{
  "n_layer": 8,
  "d_model": 384,
  "n_head": 3,
  "n_kv_head": 3,
  "head_dim": 128,
  "d_mlp": 1536,
  "vocab_size": 8192,
  "activation": "swiglu",
  "norm": "rmsnorm",
  "norm_place": "out",
  "norm_eps": 1e-05,
  "positions": "rope",
  "rope_base": 500000.0,
  "rope_fraction": 1.0,
  "qk_norm": true,
  "attn_scale": 0.0884,
  "bias": "none",
  "tie_embeddings": true,
  "parallel_block": false,
  "init": "uniform",
  "init_std_qkv": 0.0285,
  "init_std_o": 0.0353,
  "init_std_up": 0.0407,
  "init_std_down": 0.0407,
  "optimizer": "adam_hyperball",
  "lr": 0.00738,
  "beta1": 0.9,
  "weight_decay": 0.0,
  "lr_head": 0.00732,
  "warmup_steps": 381,
  "schedule": "wsd",
  "decay_fraction": 1.0,
  "decay_shape": "linear",
  "final_lr_fraction": 0.0,
  "batch_tokens": [32768, 65536, 131072],
  "seq_len": 1024,
  "doc_mask": true,
  "z_loss": 0.0001,
  "train_tokens": 665800000,
  "steps": 10068,
  "dataset": "wikipedia_en"
}
MLP neurons of a small language model. Each row is named by its layer, matrix (gate and up: input weights) and neuron, and shows model dimensions 128-255. Each number is 128 + 32 x the weight over its row's rms, rounded and kept within 0 to 255. Numbers have three digits each. A neuron's up and down rows have the sign that makes its largest values positive.
A block is one neuron, or neurons of one layer that tend to fire together. Before each block is what it responds to, as a language model described it from the Wikipedia text at the highest values.

Description: Family and demographic nouns
L5.gate135:180105170133140098092144153113102140100111145154187138204144134203128192117133190154136132159125129098141146140144114077157120121128120085156110145165110085158148135100137138102075159201163176132165113145072075098174197111096155113156111122089186117109172081112087119135154083165128150108178141181114086080172117125079073130158142095160089144126159170098122129156183139134198169091116
L5.up135:096107116108092153147146102185169094113200130103129122148084140171153246108072097145118143161147125120159135140091136100136144092183149163185144126127140125167122154063115098155066174150111167131073108160130079092069150137144160133098132124136101131133166142193068136136097146177124082150130136112144164105133149107145113143122080134156131212129162167110093051143132132125190119135103
L5.gate210:171140119130116139148178097129124147133161194164145126118128135144148168077102101151130144165152117106117107150089078126119122151135096120121130087084100102053075077140171194149156111150081163172125122064138099096130130156110126172142156130101171139125120063079107130124096078141140130133166194141127102140149108144155140051185116154103116152132086152114138168070117198155119077092109
L5.up210:102155086150122141185123102132154143102173131118146081163104070138135063150145107068137073152107066161130104173156111134159144122120134082118117141174124123107097064152108039167136121095127111104123121119135131129149095118059155123135070147168095107086116158099127137119113182111153046091068130154140129154119160106107204111155100161103157119077138106122168125083105170043143141114108
L5.gate624:140176146128099171113137173150063140122139113141190122150154157139125137131133107156130161155132109110135095152163115166144128136106058105093113108105036123144110121145105195132075191191089199122129106065115097098164125152109099139152111084140148134144205111105113151116116100105138139078147108208063100095167127116124136116165130139213130161108148137143146129124122154206152147088158
L5.up624:084192098117116084068152110151121114075121187136137155184083184146186153097086133134100123120137102135119067104075128080123124160126100174183127137115131198019133147171155108114143105130138132172126148121073166096129160085151162179110146159136089106138093072133118146128128153152125175143153157119116134120145186134123151088180173172117153176098118178136122098103114140108126119170119
L5.gate708:099144133137147159156092128077087134088038112180121155138102202190065130164169164112137142094081151076119144098139126198214124163104083128204146081150065108195115127126185169146128112128159131074188197123139108127198129114149200085164092135152124116090129160128096130144119173129140148103122150159124110113126091074179122091150109141078081134092138118148121162122138126171109153146126
L5.up708:183203139138123079122083106168073186140150163117134155153115167102096160066124140135161141122109117112146125114087202054087144125105134202126061104091168129104157112132122099098149128109124118161094104109141130081136100157112153155150095112126092125119147105083088133098114074179102149115135122133163077169137096136148078103133118122102102125148159116105094114110112153097104125092098
L5.gate784:195107161111078153077103149100132143087112170105191094113135155126161079111159182099129120134116120065142155105105121034111140084109137091129125102083113063121121138151152158059126119162190141137129107113097092133188123102135154097136116105176197131080117091162047161118167142185131107120150148179071095136131159110104127176090164095179062141135129154093118095149155130131159094103158
L5.up784:090182137139168133069100150173113101116137094155096137121116131123126160115124190155110163119084088125108125122056144088093155147166168088151111113106134097074176147140133096131155124156134119112165132186102135119153094088116091136117148103105144061096162166102110102144090118169186168091087116111094172128161172135138127097139175159163158106178209129087113128094116174154187202139116
L5.gate1214:090125117139205119176109101109120164125101173158127144193176105100157103133179087136089158151113113102105141133130171090156174155070111068131127110069121127093144057160132156146156115199150122147100152095127152104132116129145120132092046103104093145171124157106131133153164112163101145099106136137122127116135086081122106089087124135154056140093163071083157139108108079068087130136122
L5.up1214:092146199143126107104078134098089136103127140175148106188177099130103146097100093114104125115106152148105075115140168062148100118131134099142145129108101108180115112103161125159173181181076170163146146082090146090100092167190139093099101162124124127131093148113116126130143160105133115093168118130128081143175209130118085024140075175174145152150117128145104123133144155163146155130117
L5.gate1228:153164110101109144110143132186105108117055131110149125183151167161135142052136161118161129125124127105141097094101089048132140089094146118171122080145120136192148114144111126151123156149091127125114134153132139083191197233113096143070087117097118142170119128099119148181086109114121130180113090145083115118137113114136165102147103104096125141091156136152090136134093170141169132117144
L5.up1228:151053153104050126123109135163074146102118179138133118165107127176132095126150161071078113142147099107108135117111150064138092111132138155149164170152127141154145124136120168172147172166153115126135118156127101060166106105113163121131162149144126093073147201168102097073097082146115124109165056128119073118099138166159076095060085180096102118152136151089097108101067132120149129169091
L5.gate1368:169151157164175129136115181138087147059138184128136128143140154133112151113208129117172191151145114087119125111145112081151136150161145089170134149137151128141091109128094177093127196192123139089138117135101146129193097124098093125087114122085105196172133111101139134147088131125128162160087101124110166186080112174208092056125138124142151124133135076160157088134106137142188118121163
L5.up1368:108138122088138167115117130161133129098175089104121101157075098214129194065113153122103108155103098148094110090171076035151133140140165117161093097097110097134130130093192109149172193156139180116094096092167173145111133132131178105113108130086130140134118136116153143143138117149182108184190100113123103118153122148144140100145094042170109100183149085138092083093061079208162131187156

Description: Formulaic Wikipedia template tokens
L2.gate5:066148110087058148112153166123143122056085153085192126133135101142136152068156166133157155081178148097041158094157156119140110119087128158136155148101095149052085186154141128070141159152112128155097194152129067120103145162107141127048126121164049118179140117109099134126128142145090127126145124093068117121155103075137098136161167182155121151160107079152173150119141106121130111100125
L2.up5:161172165126212115180163133161126127103096151163171121093120093135227180075085101089094176158108114110121090130133144145115146119092109163117133109126143093131136059174114178123155083170137080115104104110154112074115098102141198176172119141149164163116141078099148097100116086113100120141106152107154123106164112208168138112134181174168134058202155103120101038134124162151134128153121

Description: Year in full dates
L2.gate333:084170153105133147138153182141128178126173087096200178130123150119098107093131151120133134143103111116140167100180141100098134145112136124117126059127079127064072126097156137123090221164112140113144055151103125153162127122095105088087142107148140130158110146187073151116108134128096138108108179127065141146177124105161188131093152133161129154132096111151115058179159133105125152084113
L2.up333:119209127108154153091115135088154166159135118091157150067177103183141134116153142149193078175121131139133130144175154181131123131187112120152128096083171142095054106120143108135161106138114137135100142043110144099184134103156131128102102125144119143112130101163110168173133095081120112107123160128121166076200118112139134171174141152184155135109103153147086087211182114051086104078131

Description: Coordinate separator character
L5.gate78:138124153140135097118130179099153134166075184147153111157137124150149144047108156144095100177119068112158126133167115051141153124153165070146143137128105163096163158102166101149116139157110151155156031121104098089106162190181117127168098081160107182113138142055073111161103085112115105109104199138141100113141133153056122118146168159056140180105163138107145115083149077179163145098171
L5.up78:115175101134146132119144114176136100151097137113140163065093172111089114129120143129113127019142046153128172094126101096078050120154099120119061106146134115147071140103114121126142110104147122139154127187075110096132112129126155123152158154147079162100112076116196131139174147074112157131102076165151137153103153084159119104045137116154113110158150165170161131152089123091145150127148
L5.gate566:081147104143081169128104129134166143131135155122106074115119224147139136191163096145123148111192077128154161090158154092179207113162107096151144128089098154105149124111151114121123165113138100102149107163117106146133102134051137153091165085139045122126164108115107148125128131157155119123060156111105162075106144110114186103110121140139144138069127130132140160081151097144164159145199
L5.up566:103097171108132109096156152129088096160115153066108077100108068153104065195046126171053145147142116143120159126153126177116165183099171127189126187096108136112165148097121168115154118170172126151145136097087123151120152159170142132136206139094213135139130128124135154178120133124124109152128117140152159146130131169102147135138080109144165163150101146161086200070066122109218161189109
L5.gate666:160100115091154176128179111117134120125132120138122146085171115150111114106099152113153174110176159102090166107048104095085144105102103167124143144112148157144072193156148088165146110134113132175123135078167068185194097129107138127136114069135096136154150070124137081118068138120177136193132161100133108124136139189099080159130090126136104153126104078130155129139167107110196116124114
L5.up666:140100137142178139135102114117142104141163150110102142152091080169155164098127154120179094118140138116182138132136126113107134077150127126114106115153156103121199081144098105136139154145122164160095106142138106169119177096134183089190072114148112111132136074181123138159136160101133155125146137113119110088139163141088094163180087166117104142131147159107104210168116085100087081145162
L5.gate830:120117096139138154064153081064129122115087115105167187113042192120152130134115116115141105114161131108137122138127145066142153086091146109133173086120140163147092131080115125121134135108061102198086198109118109114158176161113184129113136134130152117142143075160078134155101083155157153087155143116162121143121064065181116071164131127114138163113160097156126136131113149198094147079093
L5.up830:088167106138128083130135114151138089142170060108104114090119153111146140112103203130150117101105123152181115113114158051135114128148153109145163134126153106139140131109112177131187139137127201111157098113117105120111167129124155137120161086142177085092133131062063139081103127101125132170113180128098194115129144158066089158137125165164150183105165110136122214184127126124129137156140
L5.gate995:117171157109228122200099184162088104097137176154114169157148081166116132146148097130183066134073066100145129128062143163124107152147138099141117131148094135164135131140143119186071162119085088137131131136079201085110147137125120082134124164152088120120066165103107161180142104126123150113156140132154168081150168103144120137136118163097143180120164151110145148118050110180107152113165
L5.up995:154071177163141175088122145123115129104100057107136114128155108165114089137101136117152161152066075145069070160149128215136090156216112167149134071121113166110156079099133147096181113134134141067106115167116106164130149113137081117097126173147139109112136161165107114164137115142140125114049160080138244104138127153132096101100115110160115143089134119088114114148104147102114080178126
L5.gate1111:110030110144117154151181132086076115135100111117119116153230167123192094103090095140126156165121086086113133113104100090164160155082123110167118097138118150099114100122121137090151139138116125108105084158085091123115109060161175167101113180182090125103117117132102141140090112141140094160130096138111135096127103135102190153112179103104110130096141115132123117118084137195091109122148
L5.up1111:125104100177184169096147142172094084217093113100106127122133098194119165109061117099151145116164092087096118100138076129133169156122097107129113146147149167128128139139153166054126107128112139117075109173114083209142150087177121150118143097171081096115134178121087212165118134109132100111158122099109151114149182110101133161126160099116144099149179141114122117147165063183120133188160
L5.gate1357:079164098100134098128104140089157134121079149128123148069142119114108135082133130098121144193109174049098107070129083166112089107036130149144130124100111174106144087128136157138106106155152129113101129116151122110215107200091102121062153148109117116088201119173127110110125087136140123131105112120100064118123110164145079131141129119173102110140125171098092111145179126107188096120059
L5.up1357:159122094173133124165084178160131095173102105174089150094162110161138197112151151150148113183129130128154082143131140100094113151086144134189111142120085123120179090193084141155153123125129134123226133135098146177104144105135144159153105137079134142196216149117140138179084146128079110061119138120149128072155104077151088093128089148198183123135145159104149073141123156118076151105104
L5.gate1520:141178182131107105112085220155118090124125154118146152079158105076105143116145082168177106155165117096130178096110140140129144161153104159206130131132103105126124118140126084138086094172164113161150082186079136115068085078151148128071097181153105158083092147131171181106092081146093130072092187130107125124127128112172082123141096084120149156144088129127144185109050109074152107132132
L5.up1520:161168125143074123128131130212115140131177104150150108057165092113137116118119118117124101132157127117172182117115110201111129166108122137150132123153116112096152192082067159090111107162114077117125120135138149109083095121143151149143148101124151196125080068108094146160170070122100154149112159177145131136087110137180089144229084126137116134164104111112152161111128134144147105128146

Description: Four-digit year tokens
L4.gate6:151104115140155148086099124162190142135073135137074131069140086094045141119132153157156145097171146096114145123078168186157110109162089145104109108099141129119120139142117135141143041145098109185094148073125134138138103106126165130122095144124143136099152136194051136135113160120126077154177151129143172185098116092057093099137201117148124093090130164065105132163093061150143090143123
L4.up6:139175155148153136086137065112145136159145103134131091147092108141104170126120154151178136169116140130110098124072154194134141126185085121158143125120131123105136137147079147143107107077057126138104130155126123081152138078130163049099087145158094105188091172134080171120144075080125108212199120129111113147079145140112149206247125136106158133117120225115127085143144114103151107134084
L4.gate720:100160132120194118116116068107124156078102106113131143140187195135209126138166132112112130080108118088087061179149056103177112135164109165151127144104140106186152126110143161154096171087130094096176155085076084131164081101086118108094148155114076113102146149119068117135148139149158103136130114130124129140171069187058166124152137146164132069098103112088108101088191093166123098156125
L4.up720:074157145132161160154140100165075134147070101096054129140188169060165156160147081122126099139070153123079123164177114136060076112189089130136093143152088155154066127107122107117104183123119151078113126122068137146147064107102149127079131123144081151088154193147099122125147130109091081151118050151142118128117174124085137081104130119111168111081117154081135121157093090205111114180099
L4.gate1102:101092097134137077075157101130116119085082163179179076073141101122169143091182120134206152135122169087069114154145137122125167109175116137117112161120176131128105082148102148042179204203089152102059148127137114113113151131099138092080127140102108159159134157119057138139120161132128111161126117101171161094127162071099185173143132156133120149137164129122129106151187138087094124137162
L4.up1102:124103113145021098086153115158162117152181094071167103128188141090153120104170154158123120170184155094130089084177124150143114152188103125148129174110133129083150135165125141165173184099077113173078151157112088119137124116183135144094101099092162153111157175149063131132140153122098134107106088153131218144105118082157103123159103139119157142169164104148158155061168120133111156123128
L4.gate1270:156133132069078130159080136071076111132063141105126157076169108141141092097163084111166129132093161000134093163117117204137164181143127133186168118067135135178061204147145105158097141111129120175159127069101141099182091083138103099124131153132146113049138135059182161096130111089152139100176137213120174113169104087128182189155195133169160163109139140116132184111111117116133093131059
L4.up1270:145119142076069112136116118060079117154091127087132160131160111176153092147213062149165123151069183007105131152120154184165170173146140140188144131075142144191085175158119118168121153109148113110140118120104177155189128083127107096149112130095105109074157146057152180128118140088165135085182121142162177108155125082110142141157201130159160171097153150141137170146126110050132075139092
L4.gate1293:149116161133156146147135101113099104152074149145139142115170111138170131158121156143141182116075154036167068170109152089113095125133140088202115122113145180112108130132091097072130113077116111190070163078108176179152074121114136103121120145168113168106149144128051108151102077104165068139102139205086151064155064151121102150129177168167176120125139152151100101071157146156075117147188
L4.up1293:126076142136129178109122108127060108127130142164136120056146075102129082153119156155150148132073105047127044123115132133098109163146106070172163141102153163138089147144114131113127123071093090199088151056144193113126045133138126143180105068142120175140158090105109123154093106077098042122129127191110178087129096111142108076150090158109180158145133122150106138045113143121138095160191
L4.gate1300:134156172061061120167140118116027108040148182091152134094172136182124107110154090117145104115098143102114125068091141132148174130075136099115123079101058157100115129147159125132104119054114186135111150161161107122121105120174110051079109189121090146122120158141098120154128106149091116129145136088086113123119126163111139172080104134135101121114131188091121119096143134159050034131117
L4.up1300:119113151134071151151166155111147148134184225113171106132103142131188042163100137132161075131117139111147104102090118097153130140177142105171085111113133176116186105148121116085113111129137076152141071114115128067131093133159153137111169167161104145126051117160095154158135202136148192078166103106155136150095180143144159173114139139120176128094115123083133138185138111067160146143078
L4.gate1404:126119182188120145170121132122149089198137102158158118112168159104081145113172131149156120081179140123130083196107135110167102116103135120163126100137108154158149099146107109142126137137152188149152078103107163163213110118178071088092205134140120137126138205183151110085126109097138123029074089115125131145186140167141080108131145103150139108091099120137120167124141070096154097150143
L4.up1404:154167111115123204171117098199149121107192107035157095148145156107139132109158083116139127097156140145124165141172155127173081114132160150108112088134129122122099083111113112146151158173104156155120105116074144121169105108104132138082120176162048124123146176126095169154112129086105159095153091099108155115186147230108100068087087148136124088117081158083134088160104089074150144136158
L4.gate1506:140072132065146113091095038146089181139101091178123120147211103120159114156154113170158123049112100142150154172189116146087099131143115058103105137136129117109195118117168094107114144080093132128134123125111153118166163104069083134089135149086082148106113131120108081134121096161162099127158137130155149122141108159121129101152143119120097122090201121201141108093140137139091071181126
L4.up1506:124119116147165035085043085134138135109103135126136121105136124089165120144121164170154104113165163120085114091150129147146067126140129131132117140082095141130121079135077164050107172102149121128140115138087115157158079142085143121122152124108088119111148102168111153135176119167126164124154112125104145125126133101144138095183132158144116118135110100139140131087151188137085103052111

Description: Coordinate separator, word fragments
L4.gate232:108143162137171121160150109117109100095085147172166138086162143108137136112097139134142114139090094126116130151124131108094131111119163096200145140080117151126078141050131169074130166164131130136149139135068098098094142106183108153139104169167104141120170204119074147188134089114149140086158165147101088114123176149073170173133138122157115189108098093098110166130124158218132107099155
L4.up232:052094080151155080121146173103118093168104142103158097101097163136154142154168122131135146160112138167132126154130164126115167147162096167147075129105167143142082111065134167153115139162122062169146115143116129126173198104138128142123153138124106146166105117134059126101172028108140180119109130163086155149111149099118046159098199108211132184093134138116133191100129101179133170131109
L4.gate468:154131114142103159176141173109146119121128141112156121127148105112131143158225084113116110118190129097166137119146105121121167128142143126181134120076156113097072180135149152140127105108083071109149093128136127179117062148137167159110182114112101091131126090094079159118137121134121137114143158145142050098097116083104157093072123110096115110080157137141198136109098087131118124136106
L4.up468:134093155129046150132106097107132102126136179134131116112172178116211029095183138080146122147087106098107164115149181176017113073130114066098123110148159130106111119140115100158146136133105114154175128166054111092095173065210086143150091180128113155154094125115033173140105143115129082129126081071069116140115085152115075148133159134167096109163140168110134176129150108053068141160069
L4.gate735:112081165123114147092129167079150106114118159115163140110089122076148150155159117128132131169143113074175124060137138177141204139083157145132141165098159137126089180101126109120170076132141097123174120166168199128119156143102160122092105137155190120122139122195184134119129159133124143129155119153157107139101175119135123126128163084115112206101150145098125120117149090151123129111113
L4.up735:138143126116147111111113144151136128187111128182140146112075076135101165114103108122134118168120139130129103133131177171099129124109042094114120141064116146118136150082081134050139121098078093147123122094096104098069118112145094151152143103135149156142172102094192103090151161131113158163123145166152192127159123152127103190101173137058101116135141110146112095117126156143181144099141
L4.gate764:088082105130199106113153155127171128138091066132087118120086156145103192156146127141152111112137164124090209097152168144102136095109145104163164140130115139162124129119112138090040106140144144144169144129114152162154110119142111087145112091158141129160118164101033158123097132169090078088149084124108151159126119069156130142115091185193058146146121115180153059083138123100100173098125
L4.up764:151172056140165170111118128096132113128083099115137120108144148161093152181194108120148133105108148134142145096138089101128150135145132171167158145103121111138118187103050135140119090076151193129136128108090079117123111104147138165137088103179154166099142131146046110140081121150158125089138171155123136120118100114104166178100126179153106177115172157111156123107178166144115154124160
L4.gate833:105168118163117193127115157098140155207135157112138092060158132152123116104135114117148083127158052083152132136174152116119141133128105140168176065123115139105110135101106160162169133084142071190091099117117107154126109124143105143088089128186123135131179137098127151154152159147167094113111181092089130113127074097130128154124105093100130140083114111118138122122132098211105114092119
L4.up833:075125056129145168138107114124118080156149157149112197086137107121188070100152136179115138172119120116129155091101185103166092136080135105169144121120158151132129147142117174104125092139148107158184126144171193141161178129150170115140142135076085157136124071136144084152100175120084143113096111141153158105160139134129131115171102152119159105089118138115133079057149093119100173174126
L4.gate937:125135142146093179129188200191083133100111134099127126064158109080119140102078105125144125179161125093139115112111159138058139107113093097206161150138094110163164128127147131109086142146143146148107063138123132180109124098185137134091143083158121136104094120091074147167151142135168136112116112125080063169087133090123165089144133129140083151057132066121124147194134067101186179107130
L4.up937:092169134122105133116180207177114133151091054087141129129110126112081132102096121146126130153122152075149152057177163123087172130100077084176121162121103105108176133178124178109086086161146108114124122151146152142121171124163125111074162100160131111118147132103117103135150190140119124108136124130065086153083093110103143107134120096037073192103125099093132152165143064138137201097113
L4.gate1237:168124153088070162057090159128182118120171120158158119061117144100121111105103143117146106177184101111155103143155109086196104135096067156156118174107130125090074121168080150091106100097131153126106159092130147139150178165072144144084120098204122098060098108082103098088128171182151122124162088095159137129106137140106141149127121108136086147109155076130153083119156183149151152121143
L4.up1237:129161129134145133109145110130173112170126124112109149124107133106070196118119161077095091130112067127166158165120120127114069153120140070100126130152122178126157084084119104138165145139187123152190151081154132124091130138102120080174106110209122143112100105134154089052096135101139128155093132147138122103125144135157156138138168141105178090111156100117096153098103140114163152160156
L4.gate1440:110079129078142108095133167105196134149060126079046142133123129198132166117140147082103141157165124073075106046180133092149194134138063108146140072131166131117149131138105154137163148123119149084113115157094051149174115150167134130095140155119093123080108188059079156156124139152147096074117156199183095108103141104148125132109151133131103129140110120204131151094111095132091105163109
L4.up1440:130150113129131069169140156099090104129189139153123141092093138119073094137134098104139107086045201147143122130078075115072091107132089154126162103090101136091083114092171144158092111104124098137168126092117134054224130107055106116137118141175141097116091156181101110122067113083109067114129096165156128133105166097128130138133181121159157129197092073170152183114119130108085150152084

Description: Year numbers in dates
L5.gate304:103135060171104158122163127167106145163177113080153137172166146156115162118154096161167115092145149089147102112109161105129106145160100142114122068181137123140107110184141176137120200116142148088146096157077159151145075100068140089038122133113099097134078209147097174140098098119039082155124129100102178138142137146071143168140159154157126116198091158117164137177184099122130119158058
L5.up304:112151106204154114110115104123116161152144150098152112107159130155086162129092100162181130050134168083164115096117151117118069185169098159144131063193164112138131075178126129114128153119145187075142133103089141119138072087060129093080133128133095109098107171127098141127138107116111107159097128123125153141160122089062158148093152163201161129166140133130119122159126130106135124121099
L5.gate332:155177130119147175127195105119171170134092135126160122087140128103155166063143114095153091179097181086149123134065107143154123099144128132152121062157159105133129161153121159099144123136073136113117098151157146115095093123101109148049110087129141166100096161099117095136116132149153148172115155096048134108177116149127176167097124171146102105085044157155150065154107119162082081103081
L5.up332:182105096116152148135162151135201162133150124061086132140176116140204120149149120204159124162107146130109091117125140087113141136105076119099201104066138119118059142115143153148138103166054105146095132158133108117146112103104086124108075129147093153157167164106117129184082112142145093130117130138092097100128150184101173078152182124213090149185144115093147086133157124207136120201120
L5.gate532:125156170125083221099106178137138200098139113113136114164120120091176187135095139095157074092127168146145150110104119175141119189090102116065120106124137100113090190117138119089166115154122163140106144102070100151106104108087104141044144128156156098177136193119076126133135108089143105157137117115039166089077197121156169083083151129121116070132110154148149069176153139162152134132105
L5.up532:112131146187182125174111153074127100142118149118118173079158094129098185130129121097109117017144105141186101158102141141210130148086122122146162162163136218108117125131167070161099118161196186105135128085148114110119109155134083107062151136156068119104168172113126127098172106164144186120121095105065099125153110195156102078135163140158115161166135127090123108154133087117181090156187
L5.gate551:153133146128074134095116164123153136151188162127147095192200148163139132103205123156201139170130160104141101139112121088139134128104078115168168084153129133176119158124102119117170169184121134115144120115104070208158111107151115105100142139126118140142118153145060130132125157168117125116110095116073126129092130098127129137166113119210115152096102192120137104167123159136135166106110
L5.up551:148108127179115130122115108108161099184124096117132105171145138148135090141146149139180119174086138126133092200097144161197107138146101141188158050163138167148173138140112078167201172190142149139141156110118111160139150164127091113136117175115124121106133128207131101140138105106086126127158082085107126086110164124177133148133076104152126183052114164135111119132143174097117133101135
L5.gate563:172141119173103152125117083122130140104083149062134159093227107196204160143183161184117109123107126041105109101132150118094202199147163108105106110096132157142117107137118112138159145123077126116112167127081141167097121094147120063078111116090056149123073163107062161131179118146103102121142121156110141123173101141129142106129100102156147148137116148179122117106083172121107108125116
L5.up563:101187160191107149177129127133166117174181134074126154075175112094128129112146116137140132087139115183148109145106162108139114118084084149092146154121123103131110132157144083121192109210126101075157148144082111121132115124151170179103048137151072116091118111158142090127099141136142155111100114064146160131168152190179092104075116143179139087133147096119143121180074102097129121118152
L5.gate785:168152142140041177149115167163111114082125083140142095062098115158149171104193108157108158145148103132114134129111136112195112157135171155102165180160150143063098187155145124087151138138114159146120082097167140200150159119101133200111048141086138109107086104116126100121141125209098120151111143129124212140106189146148163116108114085165137159134176192163166122179138121137150112139125
L5.up785:177146137112199104114092112111094158111141168119127134120153142143201153157042136133120116169144105078128083149117109141153151124107124124118159170126142146120172136138158105132152180131150153100107109117172143113137144117092200133072134117132147126129082141168132121165124154144101023109165142132141157147113121192108108146094148130121113176123129185192109147159146144089151157137160
L5.gate1073:133095161129065129115142064124082167172130175133160147156133105116189113107138144166126125113122191087131118139142142071121102087141185142153135066083119108090113088120126070113133172135098160102128103100137100162156105079148150087108118114111095134099152213164104131120164139096099093083077151103070112157132118105141181181192099127167113110178158130130160142125199105146148189073158
L5.up1073:113128118177031129100147067109068173166123126162182130118206127142197117094197137137098124091142148101111146111141099146147116102111153102154095052142168160092068103108103125084139158122113155173142184159137107207147108102138122124089097091067128130115061161127132101163143160148131087087155101109138144074161136120184187125157119117101086097161116161146119141127131047102120138089151
L5.gate1287:150153130118157077154128082108143133108126105078205072114155147141124126080138113162139114090120149095134076139120085095115136162128154147130137056160152202118125139153134146135162166095104152072098104147100101165168119081117109127071095106129043150149122170127096090115134122137168069071050106114064123095147190138084134085123119172200220113072110124104114193114147090128107108163141
L5.up1287:104092111121126118116138100121118144127168187098151175129184182118160110161183126111072158169084139102139099153157102113080063086111126112161117184146140090185089154086142141147147181071073125141196118137130152114125085095127109109085126102075148186115145196166141154135129048084105134129125146125162113111140107137103168080141103134144167101133075093122109138108149126092194153107199

Description: Coordinate separator characters
L2.gate310:104099157080157117113121163190086151162098131107104118080048131122118106176131128168088089152111072142200112144043137135142151073122144132095087159124102193144080135155182097192150136109052176124101140124099186201110161098123100142086160140127119169103141149121168129144111183061148155139149179119140124082089172085105147141154098117171146125133152109136125131201111123145172146109129
L2.up310:128099136153069077084207132148149128112079146112071128161141140135121125126165101115134138062187170124163099168118186146141109115159110137127142141170091162110156153143099136119115145115125118171136120178085130192165105075159145158069128094106145127119170196150059151131111176126065218044129168155183116096147168117128118109150133085134097110152139109109142076144133093131170115126124